config = dict(
    vocab_size=1763,
    grad_clip=1.0,
    train_tokens=149400000,
)
MLP neurons of a small language model. Each row is named by its layer, matrix (gate and up: input weights; down: output weights) and neuron, and shows model dimensions 0-159. Each number is 128 + 32 x the weight over its row's rms, rounded and kept within 0 to 255. Numbers have three digits each. A neuron's up and down rows have the sign that makes its largest values positive.
After each neuron's rows, "fires before" lists the tokens most often just after its 100 highest values on Wikipedia text that the model never trained on; "fires in" lists the words (lower case) most often at its 100 highest values on Wikipedia text that the model never trained on.

L10.gate282:116124064113126093131116118117147157146119164127088186148128141131170103125091106113102137066092153140117080179147145175089163138123129063185149102092101146127132157146100121110152152120064111132134082054156117141120123093106106154131121129082169103147104133076153068177117135101140222100160136113079137138128050088164166139128153141082128181113158136102110122166117108127152200085108093183114114142050126062153098120186121145175119143059139158102090084159116092123155099123144086
L10.up282:117098178124116114059145143140125108114125080132109092123118130123140209133145118105131159105078158121058137143098100140100206131116172099141181051163119178072124118152135095170164062149121173137102122166159142177084135128104146178133162117138093085107175138186123202142094112127116138147154117123095104097088167158060115196171128138155076139148114109114129130139140125068084101098125146168131122128072130132070114105120150096167104137167135175143101183093092197167084116139124148
L10.down282:137120175119208121110198138090071183096121089138074127136095161071069097163134075125091134084125098147144082111140134129188175159064101187091132079123173178086169138105109138119156117173090147141067124160148128145078128144173106160080132144073142113126102167131113182148118105155127117125167129107136130112165092147171179088130094121117104125136099113110110135115132133085152153056107163156152136132158103118108146129096115148135126141110166151185085092170087173126088143193052136
fires before: " ", ","
fires in: "june", "july", "january", "november", "october", "april"

L7.gate55:131159178152114082196112109154142104173086107140154139089173089150176083105113101156122142134125099107117119157098097141112138126100114153083131092151065076135166142141121154070209123129141160151103158230141154108162136133136144098141137119192144183161170101145091129144155123105164158149138072076158158087156128117103137117133140177201105141165107143154175141150080137124166124081131144143109110120125131140166118173095105110203181139144200104098153101160095102139146132183189192
L7.up55:160134077129112131122102103140132124142183093140150124133073099151106146103077125111132135062146184130202102205155177155146131136107115098152122060155114139106144138125119166055108154154183126158131119113123127096113178189110107028141105077139074116143177073090072114141092149114153135127100117135089172132087155163160163150123101110151103077186087125106145118089152103190096118115177140173144080115141117095135138148080073124155102074174105110152181176116145160084126143137108124
L7.down55:107130084175115139080142078186133070129099137132158098165118053145158138148143147130133178123168105119191157147128141109102156147140089064156123076163109148089124073075084146067128131140178125156112165120214062096135131107189134085096134111095124125109123052157137095080122170164142106113147103065171121100167163098115118139146145154134093115099169140094088078135111145133100117091117097150112088160154050158109118125143098104111140186071143101180170152086140143124094102130151139
fires before: "ury", " States", "ral", "ord", "er", "."
fires in: "century", "united", "central", "according", "center", "us"

L9.gate245:165096170104042135153127105149133151155098026153137097175074136213158097121154103126107072109142109115118175104145115224120104050141063177126107100094081138116119147122143150118096131125120114096122167135130230123148134125135125107128108147164149142127144088129099136137115130121176146119100099061117149150088120111122132142104122084113128071151112141071148136113073122141141084124077072196130100100144145111134185110142133097115148074154125128185150136132091132119086179113161091
L9.up245:158141159167119185170138109177077151175100193145173157182154123109122086031143176129104174094140143155111079137098166153073163126129096102108212099141099115162134114157098118140107112135175076142148091146048064139144176186123098113112142125144070182122139138107077163148108072079104134106141134146159141145109138186048124128060160154161117084148139147134093126136133112111085139120116116155136130106143132143120140131065105135111125168132109120154114133119168127131156092122114210
L9.down245:117140050139120131118088047076099114145133217123099155117082108128076058186141100162079100137095123180117100123150123092104152126145146135134095100131130099145077115133115138089167117116120110089150124090131144132136107102152152058185105123128113135110070116113137111148103118129081133154117120129122173146161157120041155113131139191037105072113167101042129133152095085114130096100103094129113149057121102151114086165137122095199195130135129083118158121144120137143141125109170167
fires before: "er", "ury", "ral", "uc", "ina"
fires in: "center", "century", "central", "kentucky", "argentina"

L9.gate398:173113080111153138156132131127166114112138120148076119116122138110146115141065110142189093113136059084095105095148099160143132084118144163202088110118092098145124121068142090085154104120103135163121055094134092157103114188107142098163118175204122119138134134184107034199134099108076113067139112090117130137093168113135125192104167150134112170126097139123188100081092113157102144110105173115127135133125088123148132154079127162119150054169128100132195172129135187148139107099125096
L9.up398:107117198119204118162114117104128119069083119118073172147128117067138156100101121124107073136192166107128127180129112177062153114175138136107134189129131114099149150151126151177144173136099142172126138118154123187114157120153103119145140131102092110168149157056104090196095191107090113139157151079116149102173086166147091149070076147143190116174117144148130149088124132138183176112174163165128119147183156092141159150133162098180112159131150157141069116140194127128131110144098087
L9.down398:120141131127123151152155154101133107141138081114156121157104097104152099117118124121102167091119185136054113138122110119128113131138076083133093055102219162136109117103165086187129159149063127133112108145145111074116138098144154136118111113126063136103038134150099152205148161105104207124141140120109163175132148112139154165134138123160111109125163164089081075091093066066080132165145166067132192107188085127155141124109146101173164146159109148171156102142096117097188151136127167
fires before: " ", " the"
fires in: "in", "from", "until", "on"

L6.gate432:167159136092090064074152082122069142079113113080103117168182080141120146122124107172105114077117075143120180169190111097112126110145125127178126074095138091088150187104083161148079202146107096121104155184157129141116134126149160139117145115126137127152147084145112224146174087131155131177160132148202153143105108122156087119142094101112163088098104147188102079121127086129121103175125150153126109137141140177171081146121143065130105125145165091142133079147107107099121127172191103
L6.up432:109133185169137111126115046113164120080183140093105117098172173105135174140151113112078121075136124104131104105157097100103151197101150165064107120128052158153150108137106065147170140138131121175103193101085145162122142102065135067153139100093160123190125147125084155094167132139100167095193139164145179102086114159124118187099160175118123120119172123133072134114096149124151158110095195097131172096127148140149109149170144085153059136176147128118139160148119135169116184127119114
L6.down432:089145122158132072129095131123098098164112174165112069144129117109146137127096151181145116126172115173144110110050098141095136140154112149115042092118163166148123136097150103157094119125154144108170154144062166137141081134156117082112161158134158127061073162152180179219119155114134138139114153093182084124093109119130163096159162039126085140115173106110131067159156128131190172071150096178114105157108094155153122167088156152161107154145125137059113126110105084174146128137116137
fires before: " the", " S", " M", " I"
fires in: "of", "at"

L11.gate238:119176158177193090107158089122107159113126089125104101112118102093179111124095157169082133117177107089127141127115145126113184110151097131159112097105144160137117142111156082143143131161072101037132113173113131136133161122156188114136164155127166127106048116106107118150140188116122130148136097171133178092152141134158106114057182108196166063169086198182109094144088156124138128076167099152114086141160072131119151141135093164043170097131204128174127110124130114102153115126130139
L11.up238:201118165135176109118164157125152113109136171144201086121062094138156105131063163112123130142068150117115123115132092122171133179093157153106101161157155180140126164185081121173150138158125124150176103099124100155085116075098136202159147123127150073135111137151115194187148113067121121063154118124127189129110063119102109072086114097191136154103160111110098112132142139140162131097126121121119112137132152146104175087142079148202101096092112169199112102101160132105093179130143107
L11.down238:153115116107168152160129161081139136180092101105137088109152133094176099118170119099141098108097137102090089148124129145130136182139104102160109142159142098131070157121096135150065105153084166169105142185112120072132095089100095157124074183160148166132106188105140085110072122068144188105143133116138101155068147100079077081091158191123134097123153195108069184167154118155111122138100141169095085096184177122081131133108153139130162154183139145105145141131186111130140110098173198
fires before: " ", " the", " t"
fires in: "in"

L10.gate285:103130138179178102124142122092129078164081123123096130167128125084120105126127145128122085101138159146082145163109170139142116115097118118087135124151168154140119118137179129099147166116095177093154133116057122187174106158132146094099079104147119118181079116064186129161115164124181192068096114077183147173149123079104149133090166196140078048072139143109183109144134153138103159101135081163166081114132142128114173128121081130158085100081111146133115170140091135190136151109208117
L10.up285:116188121102159141121154149061109123109170135117100152140113145129076097150105155101138101105071133152164164089065177155150098112120072110128142120137112148098108161102155168116147139160184172072144115102124176131094139095139114099117144165120072179109132134155120082107129171141145131064076119127112113108117129112075093156189135088161202123086152140080131150105095167161096123177076085161053160165191090098132142079193094164151150198134119143160151131151089152167119174088113129
L10.down285:176148127148143110116071103081176124103123134167206114161153177077112128106123162151146122111143189134150072140135131141114127120072195112099109141096100185068165129130129147139148141103113149185134158109134145130138079148107137150101124150100159141131198140159163127155160115115131128104099141127195137097193092098021110120106160139161136195121069131120134170182114159053087153114141120190166099095103143148108165141135158163197150119133091130142112075168149106086111146078126168
fires before: " States", " York", "ica"
fires in: "united", "new", "college", "america", "north"

L11.gate179:090103133103131183138104122079099148121142146069112134100154180061157091129117195066125139040148105119127135120115130116093152124147126136152128183129198113144122168181126113204161077111091137167092171110114102159159135122116133154134168135072089171145129145140125159176123145191144087129127135160111171088087186121130151066082196138077094117119114110077113121154138101180105081087105124159116116165163143159108141180157141120178084130095127124115114135126140100136179170171174062
L11.up179:102148116197137097091146099156119144125066132151168106136088109174138084118111156165107113116147087124157081157125097065090124110114133098104113167073130149106150134100105109110155121145106143183082144149122215147136098138109137129072114160128142112116123115139079102155075144112106161149176188109045101101160083126103131055071139114136095110136093137133075114141157152140125157106128158087168059164135057099130096162125208161106143097109114117200121187123090074093106072146123141
L11.down179:136111124134122134132164064128123139105079114050140110138102102159143168113105144103147086158117067093118063159167109120157123165088101140122137117148131154105112113119111122084109173086171162093106150132188115165131136120089143115093145168118151114154192154112190199131110098175105170145044139154158103155145031139080113107143103168101160096127147052127140103117049094170090081152147153118134186122164173143110124136085111153120093109122140119137192124101115168111184078145175134
fires before: " the", "ten", " which", " them", " a"
fires in: "in", "of", "often", "among"

L9.gate359:157162127136064191082092183124155116178134111102121198164164135143138146146121135156154182111184135144118160108108114133112176126146081118096104076137168112091117093137170119125156150124091184101105169080137100137106123090131089107128156145125119193164088198104174123153143155118124149119148136134192132136214134152215129066132166143119064155131117082099113190170131162095097174180142102118136125128127133155125109138179121156133116130107112116107102166120038067152105158109173100
L9.up359:182129127122162142077144142111045136081126115108120147126159075178184073155110091078116085119110177108111146179168136098141143143096141138122160153097146111170088160141158113116166093180144182125088165136107132164118146072149127080154145148091155124105163179115108164172151114175124166136063150164212141110165091112098104101101185121136104124125123095148071146100068120121101145086112180101185099183112109129083085104134176077127136091155126136134147130073110136112136174164060133
L9.down359:067180186099176206133135132101076101072061097167132090117095100166131081139114107116155122111161157116175095076099130193101142135082132097167133127032170140184110090159117118108145115162130193151077154173152147111153165144156139122121131130146109185135101152137098118179122170078127110146149162146127146061106129089156125157163098159109165154099088142146137137138131137157116112131148161156106099029136124192143205119117163145146156139115108137136133132084124138108158097143130080
fires before: " the", "ed", " by", "enc", "ated", " a"
fires in: "of"

L9.gate0:080195169137112125132125124131080139106128076062132107106101078197166166094107107145131118126088118081150124119070113142129113158113117142077066086128118175081152096117134139161092109062113163133122133124092137117141099117177129092109112165156174091126144080117018129096179056093171211170108150071186110160107148125096131096142091112132136137112135091160169152210140150130130103103123109141155102127147149159092102157102098159176153115138169085086132133157119147155148111137162103
L9.up0:151144118142121155175142109155148108089104188058055112107152142139130049140098118138155195161106049123095138073116170102131106124181128087128095126154177143166154155102099132087121134127079206154110133084105140177147137116080069072137095129130156092115127131147105102139051077128167153117169077153144075127118146108157151083157126147128167127167194134137117133154134178160111161085169157139150147100151132159147150106142106135126150094192114128114143157081168145111078147205115139
L9.down0:155153108168137140123151174132112118155115126173058088131176150155134129147141142112108130078096059160141123154108106135157086123151083104105127081110140126115071142117147190119115107099154091128154110117122118133116103117105121108092129099116133102113189108128140109107101154146160166146113120128146139180161117093053196146164097191126137126153142123131221159174156192100210127092171091126072132128190157113167117102112176146044152131114169113124115151146183068138217107158156174
fires before: " the", "ch", " C", "f", " An", " D"
fires in: "at", "french", "san", "near", "stanford", "los"

L9.gate358:172107102138128101058081133104170179126115141153150099173141113154075141121201137114105182113112172141111134196148107184093183158142141070150181139122072143110165146103050133131134123103080186144135116122182134108112146147166081204150165158150162151146123180091118108139116102162152164127064099132112083131126096164158178100149139131151113114174113100155142165125140109108142202134146102140124054116156119136128167106153071134136068140142152153174142138168122138163079172184096115
L9.up358:146117080139132110073136162084146155156137134118140104101156123090124146099117086122138106140105108115062134112132176112128178119124111092128109158139157157134174098171157117124146203112140157119140068090107086149161103140142066105110106108062137114163119116145204157121158136179119153051110152124131135130170139085135178136132097186148141153137137140122050156115180125123092135054075154112114129111080116140142152153135146135091137111067170228139095175211180114129186105068096129
L9.down358:167126098083104075078091165091096113152149134146080092120126219155144165128217142157108133054102109133098191115170149119085135192188124129164128142151110131139179127154103154120081117110142073132072109156118115123134122169144141117020124128114155109182121115106126214146146170150099143127179086094099148124177093163141110135149101126143160142122083127185115107116133088121099189130065138194165117160103116106155116146123081122109112108107122139152154163150114145132113106081162129
fires before: " ", ","
fires in: "february", "july", "january", "november", "june", "august"